python train.py --n_layer=8 --d_model=768 --n_head=9 --n_kv_head=9 --head_dim=64 --d_mlp=2048 --vocab_size=11698 --activation="swiglu" --norm="rmsnorm" --norm_place="pre" --norm_eps=1e-05 --positions="learned+rope" --rope_base=5190.0 --rope_fraction=1.0 --qk_norm=false --attn_scale=0.125 --bias="none" --tie_embeddings=false --parallel_block=false --init="orth" --init_std_qkv=0.0208 --init_std_o=0.0 --init_std_up=0.0208 --init_std_down=0.0 --optimizer="muon_variant" --lr=0.011 --lr_mult_qkv=0.5 --lr_mult_o=1.5 --beta1=0.95 --lr_head=0.00715 --warmup_steps=200 --schedule="wsd" --decay_fraction=0.771 --decay_shape="linear" --final_lr_fraction=0.1 --batch_tokens=131072 --seq_len=1024 --doc_mask=true --train_tokens=792600000 --steps=6048 --dataset="wikipedia_en"
MLP neurons of a small language model. Each row is named by its layer, matrix (gate and up: input weights) and neuron, and shows model dimensions 272-399. Each number is 200 + 30 x the weight over its row's rms, rounded and kept within 0 to 999. A neuron's up and down rows have the sign that makes its largest values positive.
After each neuron's rows, "fires on" lists the tokens most often at its 100 highest values on Wikipedia text that the model never trained on; "fires after" lists the tokens most often just before its 100 highest values on Wikipedia text that the model never trained on.

L5.gate1661,197,210,206,167,160,185,195,219,162,187,221,173,159,249,214,170,240,136,155,166,155,215,234,242,150,249,246,211,220,185,229,177,139,213,208,202,258,206,201,182,202,195,253,184,259,226,192,231,223,187,225,224,240,169,162,130,207,181,238,197,191,178,270,201,198,206,230,188,190,228,206,159,248,217,172,187,201,210,208,197,215,177,147,184,202,234,262,247,186,207,221,204,200,154,204,223,154,200,186,238,229,234,184,183,201,194,213,188,241,219,220,198,197,207,209,168,246,212,235,176,164,191,181,258,165,202,240,201
L5.up1661,187,197,214,245,223,146,129,195,209,181,195,212,208,252,225,152,172,185,202,175,234,182,261,264,146,243,204,255,150,213,212,192,202,234,171,205,206,269,226,173,212,195,275,157,186,222,191,239,228,195,197,201,190,181,176,195,172,184,146,203,201,218,207,169,133,147,212,198,233,167,245,170,188,202,170,234,236,152,180,210,185,239,221,231,216,229,195,175,216,159,176,220,212,230,176,155,156,246,216,166,204,255,236,193,162,223,195,143,164,280,168,178,207,187,212,161,189,175,167,158,224,235,198,180,208,160,223,223
fires on: "0", "5"
fires after: "0", ".", ",", "5", "2", "3"

L5.gate1168,180,175,237,243,148,204,198,181,198,218,231,179,199,184,196,181,212,177,200,208,163,157,206,165,204,246,182,228,221,264,188,189,241,198,144,191,226,154,242,203,200,186,272,161,201,200,147,140,166,210,184,213,200,200,170,202,182,190,264,178,233,199,188,214,204,177,235,271,145,211,157,187,215,184,205,233,188,201,238,196,112,188,197,224,178,215,207,258,138,210,155,182,215,206,168,222,192,207,195,133,224,237,141,204,207,176,173,236,170,186,194,194,173,184,214,163,217,217,230,195,217,204,228,234,201,236,168,208
L5.up1168,176,156,222,154,173,185,230,207,158,201,145,223,248,186,209,208,148,200,181,204,165,238,203,226,147,219,216,250,212,220,209,194,236,218,197,162,200,151,201,246,189,227,161,173,169,215,216,183,216,237,194,200,220,129,121,185,170,246,201,172,201,229,192,229,163,236,203,216,172,198,186,185,217,172,186,185,189,166,216,203,174,177,178,208,223,194,187,174,198,281,134,209,211,232,174,214,145,170,203,148,189,176,145,197,176,202,218,183,221,226,210,186,209,204,170,153,131,145,213,214,214,170,222,230,205,183,217,203
fires on: "0", "5"
fires after: "0", "1", " ", ",", ".", "5"

L5.gate1818,182,225,195,194,143,124,170,190,176,181,260,188,204,181,170,166,148,194,233,199,183,231,179,187,187,199,175,161,160,203,208,212,229,246,209,209,243,209,242,231,183,237,222,159,225,193,225,157,248,180,173,179,170,173,174,228,182,181,209,225,140,241,218,154,221,239,185,199,234,199,246,241,203,191,234,197,142,225,201,229,158,188,212,190,143,184,222,209,158,188,141,153,246,286,255,218,169,219,224,212,184,195,229,176,225,191,231,203,181,230,177,194,251,199,188,193,166,210,231,193,240,181,222,171,166,177,125,154
L5.up1818,197,162,205,205,192,206,217,214,176,193,182,226,186,229,200,178,220,208,228,195,201,156,189,180,223,257,186,168,248,211,205,125,182,237,223,183,135,202,219,226,172,222,169,242,226,215,190,134,216,194,205,238,171,219,228,222,219,216,196,187,207,200,264,217,201,210,207,137,184,198,246,175,222,222,175,124,199,172,241,193,199,206,205,150,208,211,178,249,172,233,154,130,201,211,204,228,166,235,253,227,273,211,216,214,234,201,227,168,266,176,184,250,192,212,237,226,222,173,247,197,196,156,219,222,187,220,202,183
fires on: " ", "3", "4", "1", "5"
fires after: " ", " |", "5", "1", "2", ":"

L5.gate837,179,184,215,183,168,227,221,199,211,205,249,200,211,206,208,189,187,180,176,199,259,192,189,199,175,206,177,194,219,214,172,197,210,139,156,148,169,148,177,214,258,217,175,230,200,210,258,197,218,265,189,207,150,169,166,211,215,150,184,274,236,216,194,203,164,152,202,194,189,204,166,185,188,198,195,196,203,182,222,191,200,219,169,223,217,219,178,192,174,162,198,168,218,169,140,194,238,207,241,127,169,203,183,210,206,174,207,216,186,162,222,179,201,207,191,181,169,214,182,176,188,135,184,190,210,173,244,219
L5.up837,184,166,242,242,170,183,220,183,186,224,207,230,209,173,213,203,229,170,188,182,201,185,192,166,186,199,216,198,168,167,179,201,251,169,136,215,253,187,157,210,211,209,229,239,190,170,180,175,185,185,245,161,221,188,203,262,202,218,193,235,233,248,242,238,163,184,221,175,243,163,207,200,200,224,200,170,203,245,152,233,190,185,216,193,233,186,245,183,176,153,244,138,170,170,246,181,170,196,212,181,233,219,218,152,227,216,141,164,251,225,196,218,168,196,216,241,221,192,198,233,210,287,204,183,224,209,202,178
fires on: "1", "0", "3", "2", "6", "5"
fires after: " ", "1", "2", ".", "6"

L5.gate1056,133,223,240,169,201,212,212,220,171,200,174,210,156,127,201,200,201,220,239,204,171,225,238,164,213,240,182,192,243,182,224,225,184,130,201,189,216,209,213,228,179,224,251,193,212,241,167,234,226,229,179,224,185,232,186,175,225,208,192,149,216,160,227,201,142,207,249,175,229,218,184,169,207,194,199,199,250,240,233,172,157,196,195,146,190,184,209,183,185,190,200,164,176,222,254,206,166,184,212,181,107,197,162,213,238,192,188,288,177,196,193,154,173,204,161,211,172,235,229,208,203,175,231,200,176,244,176,220
L5.up1056,207,207,238,189,209,241,144,172,252,185,185,233,211,225,201,227,198,243,240,248,231,167,176,192,262,162,191,156,153,216,244,153,194,232,205,207,184,239,217,177,210,238,110,185,181,230,206,227,176,235,210,263,204,232,228,175,226,178,188,220,238,220,224,188,189,199,235,246,196,170,201,219,215,189,196,150,212,151,214,164,205,205,198,169,280,206,188,164,172,178,190,284,180,187,148,193,167,223,262,267,191,214,205,196,179,236,241,195,213,214,209,191,208,146,208,205,199,234,170,260,209,213,238,208,266,224,237,168
fires on: " |"
fires after: "0", "2", "6", "5", "4", "3"

L5.gate784,213,216,227,247,193,248,210,173,218,195,149,184,228,228,178,139,192,242,220,197,213,153,202,188,248,202,194,166,142,220,149,170,214,170,190,237,262,203,152,143,155,222,220,182,161,205,194,215,220,168,237,241,222,215,146,195,184,164,177,222,227,215,190,244,174,179,246,200,199,183,193,230,216,180,217,231,157,203,199,202,135,165,191,251,175,229,201,177,246,219,193,176,201,207,228,179,228,195,214,174,176,233,225,229,231,169,225,204,229,177,261,209,197,221,208,177,204,294,206,227,230,210,215,217,216,206,223,200
L5.up784,223,194,220,246,233,194,232,231,223,194,188,245,168,195,228,163,217,223,191,140,241,160,238,204,200,240,174,197,215,180,165,187,218,237,188,239,161,210,211,169,199,167,156,169,270,185,229,188,197,192,246,205,186,191,233,259,191,170,152,181,224,217,219,186,202,197,237,187,194,219,159,198,194,236,211,138,202,191,140,178,252,195,184,227,250,199,187,186,182,235,205,236,156,181,201,179,134,167,216,214,194,239,248,221,192,193,182,215,192,208,198,166,195,206,203,124,168,176,192,173,257,135,205,218,204,188,195,240
fires on: "1"
fires after: " ", "–", " (", "-"

L5.gate770,253,196,178,226,173,204,218,213,220,145,194,190,198,161,156,205,199,193,213,223,152,155,164,183,233,174,167,209,245,191,198,238,293,229,194,156,182,217,211,199,216,170,239,212,216,220,216,164,214,207,153,201,168,233,246,173,240,181,168,170,236,177,179,240,218,228,221,249,169,209,197,208,148,179,269,199,226,166,193,150,242,251,204,197,167,205,206,157,220,172,235,208,209,245,232,201,203,225,233,189,211,180,206,186,230,155,144,229,184,126,205,253,177,184,202,212,214,199,273,156,237,248,206,215,177,211,219,253
L5.up770,193,213,180,162,186,194,194,216,152,252,215,236,187,240,196,167,211,209,242,194,193,185,218,193,183,193,211,228,196,188,244,259,204,236,224,170,203,196,283,176,109,190,196,181,181,195,187,176,181,195,232,238,173,263,229,223,230,220,218,202,180,165,199,145,212,210,193,232,194,211,192,232,202,143,170,247,239,182,242,207,152,209,218,257,213,239,227,166,228,199,211,187,241,185,170,238,179,167,223,187,167,181,223,175,190,225,160,192,208,223,165,243,198,216,199,233,197,205,223,168,231,199,188,188,192,211,204,210
fires on: " |"
fires after: ")", "1", "0", "2", "5"

L5.gate212,290,215,214,199,200,204,143,196,250,171,191,166,211,144,168,236,226,208,208,188,217,113,175,229,218,222,177,213,211,200,179,138,169,190,254,194,197,130,217,238,225,216,197,210,158,271,227,169,233,183,132,221,205,218,154,214,200,190,165,176,189,256,185,169,182,202,250,170,162,194,169,251,216,178,182,160,222,166,193,252,155,240,202,249,164,222,244,221,163,143,156,197,196,250,183,170,220,161,184,190,206,208,175,181,183,198,215,214,171,185,205,192,217,202,214,159,157,213,179,226,214,205,159,153,196,202,260,166
L5.up212,227,172,166,225,178,159,166,232,195,168,164,210,201,170,178,172,185,271,218,148,195,244,216,226,266,193,208,150,201,177,206,207,157,239,205,150,190,150,223,250,208,246,187,155,189,234,214,204,181,204,205,208,160,150,197,220,190,168,216,225,175,185,199,138,187,210,216,270,196,166,217,204,226,178,239,213,192,163,200,139,201,152,175,209,179,193,229,187,212,250,216,189,245,253,234,203,175,151,200,205,229,232,213,232,115,194,145,240,191,295,174,187,246,223,198,169,194,192,168,128,186,219,175,162,203,160,212,224
fires on: "0", "9", "1", "6"
fires after: "1", "2", "0", "9", " ", "6"

L5.gate1447,178,223,284,162,185,209,215,183,190,219,185,182,172,128,208,181,193,168,188,160,245,183,212,139,227,174,184,168,236,178,235,190,176,209,223,220,209,176,207,224,239,171,213,170,240,257,197,184,205,212,215,236,187,186,299,188,224,205,197,224,216,199,159,187,166,201,176,209,215,193,217,228,217,202,213,210,258,222,185,162,235,154,196,206,148,201,189,209,191,243,213,191,178,198,180,225,189,216,218,215,115,156,170,190,225,246,223,211,220,217,218,157,200,222,213,157,173,235,186,204,213,196,225,189,257,184,218,196
L5.up1447,213,183,169,155,175,200,210,193,173,194,186,215,221,198,154,212,168,150,190,180,237,200,261,219,213,219,220,173,187,152,245,181,203,233,168,229,234,172,193,214,200,214,193,223,225,187,200,119,208,216,182,232,230,216,220,222,190,177,211,254,209,230,177,189,226,178,239,141,203,215,216,192,193,212,185,153,183,221,177,197,199,172,155,152,218,185,150,141,219,227,204,211,210,174,239,207,204,235,261,165,136,194,194,143,182,228,204,183,192,212,181,244,210,237,189,173,214,198,224,179,157,169,193,172,234,215,213,147
fires on: " In", "In", " in", " made", " "
fires after: ".", ".\n\n", " He", " goals", " "

L5.gate31,217,229,232,171,167,171,213,211,135,256,150,172,164,229,145,218,135,233,229,194,189,157,206,200,187,194,224,267,185,227,167,166,181,188,200,223,192,210,206,240,184,211,122,218,154,185,155,119,232,284,236,231,181,189,187,202,198,190,172,166,176,231,238,221,173,234,196,201,221,247,209,222,208,170,182,207,238,240,140,222,171,162,198,220,211,205,190,190,233,228,190,224,173,239,227,154,202,212,188,232,187,213,271,260,194,206,175,187,177,226,305,202,218,187,196,184,178,180,239,158,225,262,196,219,210,152,199,213
L5.up31,203,206,258,158,141,125,178,209,198,204,137,238,199,215,175,185,234,225,200,202,234,168,207,201,196,226,189,197,165,227,234,193,191,213,184,189,204,218,196,204,202,207,205,176,238,207,151,164,219,207,166,224,186,184,199,163,217,166,197,235,270,221,242,150,220,276,152,287,252,197,220,224,239,174,171,220,239,157,221,229,236,157,202,263,222,220,165,204,193,210,160,143,223,184,240,215,203,212,159,189,201,253,215,225,206,170,167,238,181,248,211,192,221,217,226,138,212,199,182,204,196,201,169,213,171,195,232,178
fires on: "2", "1", "9", "5"
fires after: "–", "9", "0", "1"

L5.gate69,153,228,203,202,218,200,169,168,209,254,207,211,146,143,171,178,204,249,214,184,237,199,216,175,197,212,189,177,205,182,207,164,168,219,195,150,196,187,207,189,200,167,187,219,219,229,187,218,201,191,220,202,194,204,231,202,206,196,215,240,218,170,248,170,234,213,176,212,227,222,213,206,253,249,239,201,236,235,227,172,199,241,193,189,208,187,228,171,141,218,218,196,210,224,194,145,253,198,179,163,146,205,193,171,148,148,174,165,182,211,234,245,263,240,207,220,204,216,193,269,201,204,186,215,176,189,159,256
L5.up69,221,198,180,212,178,190,187,167,209,200,228,264,232,150,166,172,224,165,148,168,170,239,187,181,198,172,137,183,223,132,187,220,170,218,215,233,192,246,198,237,247,240,201,146,216,220,185,192,174,201,212,239,236,218,208,261,155,213,174,178,219,168,172,226,227,200,136,195,184,162,161,193,234,146,222,128,228,179,245,236,225,147,194,217,190,204,154,212,155,228,227,228,220,208,213,157,202,210,177,203,189,183,210,236,172,195,193,174,242,196,139,216,245,212,179,159,153,195,170,213,187,183,193,147,233,197,210,196
fires on: "2", "1"
fires after: " ", "0"

L5.gate1231,195,199,179,162,193,191,180,171,258,174,172,207,197,209,234,161,131,207,224,191,240,184,217,203,218,211,183,225,234,193,198,221,235,185,225,240,175,240,220,196,184,191,171,204,214,159,177,173,249,247,198,183,199,255,158,191,253,185,185,205,137,230,199,183,221,237,248,204,132,189,171,231,237,226,203,213,259,204,189,183,211,244,235,283,185,230,250,243,136,179,183,254,163,227,181,231,164,191,226,190,163,226,190,167,237,170,193,208,202,286,200,240,209,205,198,204,210,243,228,187,226,217,180,208,163,241,191,190
L5.up1231,241,156,205,161,239,200,115,190,147,172,160,192,186,227,194,207,213,108,185,166,208,213,226,228,219,171,167,160,208,198,241,215,248,217,185,237,141,167,168,220,213,188,180,169,186,183,186,264,209,146,176,230,184,174,296,178,255,177,207,182,206,217,179,204,200,224,169,198,195,170,218,170,253,184,214,191,209,198,251,187,231,176,146,267,174,173,170,186,207,216,185,247,216,143,255,201,176,218,184,200,203,217,200,226,195,189,249,196,159,228,235,211,181,210,213,224,141,238,205,206,246,249,246,229,150,148,176,156
fires on: "0", " (", "–", "9", "in", " "
fires after: "2", "\"", "1", "0", " b", "3"

L5.gate836,200,211,196,211,185,200,186,221,237,176,219,172,193,276,124,205,244,234,164,183,178,188,184,220,185,193,207,244,206,178,167,153,200,190,163,209,212,225,161,179,222,204,183,141,195,227,225,225,234,233,196,144,209,167,237,212,230,195,203,173,238,199,232,222,174,243,266,170,201,210,186,162,216,231,141,192,230,226,192,147,166,221,234,207,212,184,175,188,132,206,220,194,194,190,186,208,239,182,182,166,192,226,193,205,146,264,235,181,174,225,234,167,208,260,199,210,254,212,191,237,238,152,180,200,168,176,164,229
L5.up836,184,177,171,188,173,199,207,215,189,200,240,204,170,188,198,233,210,210,204,232,200,175,182,205,167,175,171,182,198,216,209,192,174,215,183,208,225,202,201,232,226,211,171,205,223,203,213,176,218,199,181,183,237,130,164,245,232,204,232,195,188,188,179,223,168,164,255,226,150,215,177,213,237,207,194,284,194,184,143,180,225,202,221,231,266,182,233,178,161,250,150,207,200,209,253,208,201,222,172,189,194,248,246,186,213,211,185,177,217,182,256,210,189,256,215,257,218,162,252,193,165,212,168,221,161,173,229,161
fires on: "0", "5", "9", "3", "1", "8"
fires after: "0", "1", "5", "8", "9", "7"

L5.gate809,239,227,211,175,212,201,151,140,163,138,197,284,238,216,171,169,187,197,221,173,188,184,115,232,182,216,235,186,188,159,207,218,151,191,99,163,182,207,186,182,199,166,217,173,210,163,140,199,147,136,152,197,213,244,215,228,222,233,164,244,214,225,199,182,190,244,191,198,203,176,170,203,177,210,206,156,201,221,205,189,180,210,188,250,177,209,179,172,247,178,170,213,199,229,238,197,190,211,177,194,255,166,216,187,178,217,153,236,213,219,219,207,215,216,225,210,173,246,215,229,233,246,183,158,197,221,175,197
L5.up809,145,215,202,292,251,169,160,203,195,229,233,139,212,202,180,205,215,248,230,166,171,249,175,188,210,171,228,236,239,240,165,198,194,202,254,150,193,186,199,189,189,202,190,188,167,186,202,138,247,252,135,136,128,181,174,163,195,174,179,144,178,216,188,192,204,165,194,230,217,240,249,199,228,190,193,178,183,218,211,166,185,203,205,213,189,160,226,231,204,168,217,182,183,193,171,208,177,212,173,143,211,232,175,167,226,210,165,183,220,166,241,149,195,219,185,161,207,181,186,190,185,222,170,207,215,161,260,175
fires on: "9", "0", "1", "8", "6", " from"
fires after: "9", "–", "0", " (", "-"

L5.gate515,232,244,188,157,231,156,188,193,190,206,157,169,188,235,160,213,156,194,177,230,238,170,180,251,226,218,210,182,153,167,246,176,161,218,240,145,165,241,189,185,193,158,174,210,251,153,230,174,244,179,178,162,226,191,224,215,233,233,244,182,144,234,140,198,200,195,203,227,171,240,166,142,178,122,227,175,212,219,167,172,225,167,234,163,267,200,220,154,242,240,200,239,159,199,214,234,193,250,208,227,219,183,212,192,238,205,222,196,212,212,216,250,268,212,216,202,136,190,269,211,198,168,180,170,191,239,236,131
L5.up515,202,205,194,188,172,187,241,198,130,171,218,163,221,202,225,191,211,195,185,200,211,263,172,126,203,176,228,192,176,174,201,220,227,201,187,205,165,188,217,208,237,231,235,189,196,280,173,172,198,206,136,179,165,194,208,151,191,169,143,199,239,231,235,138,231,155,154,154,235,182,201,214,201,182,245,196,188,105,212,190,210,253,199,199,228,198,189,200,179,232,284,187,211,177,288,173,193,249,273,167,184,192,245,188,193,169,198,229,198,144,145,192,190,160,196,227,210,143,241,232,224,200,232,211,224,195,177,214
fires on: " the", "3", "1", "7"
fires after: " in", " ", " into", " to"

L5.gate1641,223,226,205,188,228,230,211,187,181,228,202,200,206,206,187,234,236,204,196,179,179,260,232,139,190,237,190,174,196,182,237,197,182,205,201,213,185,216,226,186,195,211,208,172,195,163,194,174,160,184,230,173,166,182,207,191,235,206,203,246,199,244,201,170,163,223,230,231,205,172,221,201,191,231,218,232,205,230,210,225,295,234,144,228,169,269,141,213,174,202,184,165,206,215,217,228,211,131,232,182,164,223,192,181,169,232,203,241,185,198,203,219,211,200,235,179,234,199,250,229,161,260,225,204,197,155,198,178
L5.up1641,137,208,240,189,228,180,113,139,212,225,188,245,249,172,191,223,181,237,213,164,213,215,174,188,196,216,192,255,162,269,241,177,132,234,223,227,218,195,220,192,158,216,235,155,287,241,271,154,158,228,206,211,238,178,215,204,195,200,187,162,185,229,227,252,263,166,218,226,217,202,176,148,210,215,238,178,225,149,205,238,229,161,225,181,223,219,207,183,190,179,199,204,205,217,242,224,198,167,150,166,223,240,228,212,190,201,244,154,185,223,181,243,192,175,197,236,199,225,201,233,167,149,226,256,166,225,217,167
fires on: "0", "1", "4", "2", "5", "8"
fires after: "2", "3", "4", "1", "5", " "

L5.gate680,181,181,214,216,152,145,135,191,188,180,129,181,201,185,179,218,213,191,209,246,236,186,172,179,157,244,214,207,206,187,249,193,235,201,192,151,208,206,221,217,169,202,192,232,204,191,211,197,179,209,193,136,203,160,185,184,207,192,201,230,207,211,237,195,184,196,231,218,160,193,151,205,220,181,194,240,240,217,236,204,220,143,173,231,221,169,179,213,208,238,188,205,148,159,82,137,176,168,203,218,242,205,186,193,230,171,195,173,201,221,185,234,180,229,213,210,177,202,246,243,207,210,232,232,265,192,192,263
L5.up680,183,222,180,264,234,199,141,177,140,170,192,246,221,183,203,179,191,221,221,247,189,184,204,167,205,195,124,225,217,164,229,176,266,207,171,245,200,219,229,196,190,183,186,234,258,199,217,193,158,241,166,185,184,221,212,218,194,201,212,240,208,163,254,155,192,156,200,205,208,199,140,230,186,251,189,224,202,216,224,181,257,203,188,253,241,233,230,199,184,246,190,186,228,226,175,198,157,139,163,196,207,216,190,198,183,184,209,222,245,182,171,180,168,192,163,196,154,177,257,228,227,220,205,179,230,218,232,251
fires on: ":", "5", "2", "1", " |", "0"
fires after: ":", "3", " ", "4", " +"

L5.gate1490,193,206,180,233,231,234,203,176,211,183,175,188,207,195,202,131,192,188,177,178,169,154,173,227,162,136,266,203,172,196,190,174,248,218,165,197,220,219,211,241,198,201,192,179,137,180,177,232,202,200,197,203,177,171,168,198,183,167,209,222,206,208,183,244,180,247,230,222,185,260,227,197,209,249,165,216,200,200,174,193,201,230,176,197,200,220,206,209,201,188,217,233,144,206,189,204,201,127,228,243,206,212,202,224,270,207,197,206,195,170,249,214,177,192,212,118,206,218,221,209,158,226,233,186,225,212,212,185
L5.up1490,176,231,196,179,215,229,219,168,189,217,225,155,199,188,220,163,218,176,171,180,249,188,224,174,219,117,167,208,176,183,227,222,281,199,262,260,188,247,176,191,202,230,188,225,212,251,214,189,206,170,190,194,159,210,209,224,193,246,197,225,125,261,189,140,190,184,182,195,209,186,185,226,195,180,188,257,189,204,180,226,168,152,231,194,154,169,206,261,208,224,229,187,173,198,216,268,230,193,220,181,233,181,157,223,205,216,173,198,246,205,212,173,253,170,213,218,163,189,182,204,258,217,200,195,212,171,209,206
fires on: "0", "2", "9", " ", " ("
fires after: "2", " ", "1", "Population", " May"

L5.gate1576,198,216,172,189,167,197,214,215,159,159,193,199,235,219,200,184,128,224,190,251,227,214,139,201,221,161,153,223,231,208,183,194,135,223,182,215,186,229,182,246,159,188,160,225,219,182,209,196,169,236,202,187,223,196,235,228,213,187,193,137,245,218,206,199,222,167,238,204,196,171,141,200,186,188,191,185,240,136,193,176,205,173,206,209,222,206,260,242,190,228,205,203,189,199,168,222,212,195,168,184,215,235,236,215,211,232,237,184,229,234,202,248,193,220,222,201,233,180,228,222,210,186,221,187,175,161,193,206
L5.up1576,197,221,254,242,222,185,181,166,222,200,238,214,236,229,227,197,209,194,178,138,148,177,242,150,262,188,178,185,250,204,226,202,223,194,174,112,204,145,213,184,217,200,213,250,187,237,221,151,186,209,205,187,228,195,177,169,223,261,196,220,176,203,174,195,210,220,204,244,197,176,213,192,231,169,187,220,209,189,240,152,172,216,194,201,184,161,154,173,208,207,149,227,200,210,231,183,252,189,165,246,169,212,161,164,258,208,216,163,258,155,187,162,188,217,209,193,224,185,175,196,201,191,204,226,211,202,212,185
fires on: "0", "2", ",", " |", " date", "):"
fires after: "0", "2", " Release", "1", "9"

L5.gate898,224,139,224,241,182,219,174,133,189,201,190,223,155,170,204,184,173,185,184,176,178,196,196,278,165,233,192,181,170,201,180,193,196,222,224,283,176,201,212,232,171,217,154,175,244,233,189,198,181,216,227,250,201,187,285,263,180,210,179,266,215,180,200,173,205,227,189,183,209,194,174,224,186,206,199,212,194,162,225,251,190,175,211,190,182,229,176,169,182,215,208,142,184,166,144,203,212,213,212,176,187,196,265,206,203,236,156,203,164,239,214,197,236,224,239,255,190,228,232,158,146,206,137,205,253,191,220,221
L5.up898,210,198,166,188,155,147,168,214,181,225,197,198,168,204,259,196,197,234,175,150,197,206,198,250,152,239,153,204,189,169,213,230,194,231,190,235,162,213,132,190,172,153,239,173,223,240,214,205,241,193,160,247,181,204,179,220,180,214,180,261,194,177,284,265,174,163,224,160,160,131,235,164,209,177,209,128,228,154,184,261,173,204,238,239,211,208,202,176,153,234,210,140,169,191,211,194,159,191,182,203,172,228,149,213,222,177,201,234,256,166,188,156,256,251,184,200,171,222,169,227,244,238,183,162,239,201,239,195
fires on: "0", "1", " "
fires after: " ", "0", "2", "1"

L5.gate871,147,168,218,234,183,216,208,206,204,219,163,253,202,184,228,220,235,205,245,203,218,160,179,176,195,256,152,170,200,237,188,194,159,236,151,193,207,232,156,225,143,143,201,158,193,188,214,199,225,211,157,181,230,207,249,202,191,191,235,248,201,201,263,232,188,213,251,167,224,172,247,176,267,187,185,225,254,234,208,214,146,256,215,193,203,253,212,240,140,244,155,147,202,188,193,202,259,286,182,144,188,174,171,238,170,215,186,270,189,237,208,147,205,236,167,223,224,167,200,208,230,221,197,195,180,221,194,164
L5.up871,207,260,220,191,136,213,194,206,201,231,207,193,213,189,184,209,212,208,163,174,203,207,184,189,185,159,199,196,234,225,182,156,212,209,170,170,272,138,209,180,219,196,179,137,261,185,197,129,227,223,201,193,181,226,183,184,194,186,172,162,171,271,189,195,151,254,178,186,179,166,214,222,198,169,193,153,181,194,242,155,241,155,221,189,172,195,178,238,226,155,195,151,182,253,215,245,221,190,183,188,162,176,212,223,171,207,209,279,199,201,210,231,216,186,186,219,210,140,158,244,247,175,212,148,253,217,240,237
fires on: "2", "6", "3", "1", "7", "4"
fires after: ".", "9", "4"

L5.gate1052,228,227,205,162,213,168,188,181,194,237,184,175,223,181,216,167,212,229,223,224,206,157,199,195,236,195,173,219,192,199,188,188,170,141,201,218,164,182,211,236,197,88,187,204,188,199,180,184,221,176,217,191,216,204,185,154,245,253,196,149,152,184,153,198,183,179,245,186,200,157,189,178,182,207,197,178,195,208,195,168,190,240,235,162,232,208,206,168,181,207,194,194,202,183,215,138,188,229,180,175,154,209,164,192,177,207,201,232,258,230,182,218,187,242,262,157,219,155,265,144,160,214,160,157,251,199,172,179
L5.up1052,196,192,199,197,217,176,143,170,271,183,159,197,164,196,235,210,209,142,196,202,173,178,191,218,198,199,253,203,166,200,180,204,127,162,238,184,213,218,250,184,170,169,185,244,202,149,223,239,209,148,142,198,235,207,246,202,241,268,168,204,174,184,184,221,185,183,195,153,177,240,232,172,216,167,184,196,214,164,213,155,181,238,192,192,182,167,258,214,209,238,224,187,206,186,194,219,185,212,240,205,197,172,254,205,149,211,184,210,167,181,225,173,224,159,198,220,216,174,229,218,161,141,228,208,195,177,195,178
fires on: "0", "4"
fires after: "9", "2", "6", "8", "0"

L5.gate767,186,208,178,198,188,177,185,189,177,198,219,204,209,183,163,177,195,185,209,166,221,144,214,160,220,243,155,196,193,234,100,194,209,255,252,188,183,200,212,173,194,191,203,265,198,222,206,161,169,193,229,197,216,176,211,231,204,214,146,170,196,153,240,201,223,251,163,179,216,214,157,186,248,201,203,191,192,198,196,191,200,235,189,189,208,191,190,220,245,215,236,175,185,223,193,195,211,218,188,199,236,237,178,149,242,172,247,180,208,170,197,154,238,195,196,177,181,201,144,201,211,181,200,239,177,162,236,190
L5.up767,223,160,189,241,184,199,233,251,199,188,225,184,234,216,280,207,222,191,172,234,163,253,201,209,220,228,152,193,210,171,243,244,139,201,151,191,201,179,163,219,170,233,185,265,181,225,223,150,218,204,203,221,186,204,200,209,200,163,169,224,209,228,215,158,204,200,211,180,256,162,200,166,182,215,162,229,184,212,262,215,190,165,224,216,215,188,232,184,224,233,212,201,186,214,161,196,202,149,214,158,194,231,221,204,214,215,193,182,235,205,191,116,253,269,228,221,232,140,234,263,203,140,217,181,236,172,227,186
fires on: " the", ","
fires after: " in", " with", ",", " and"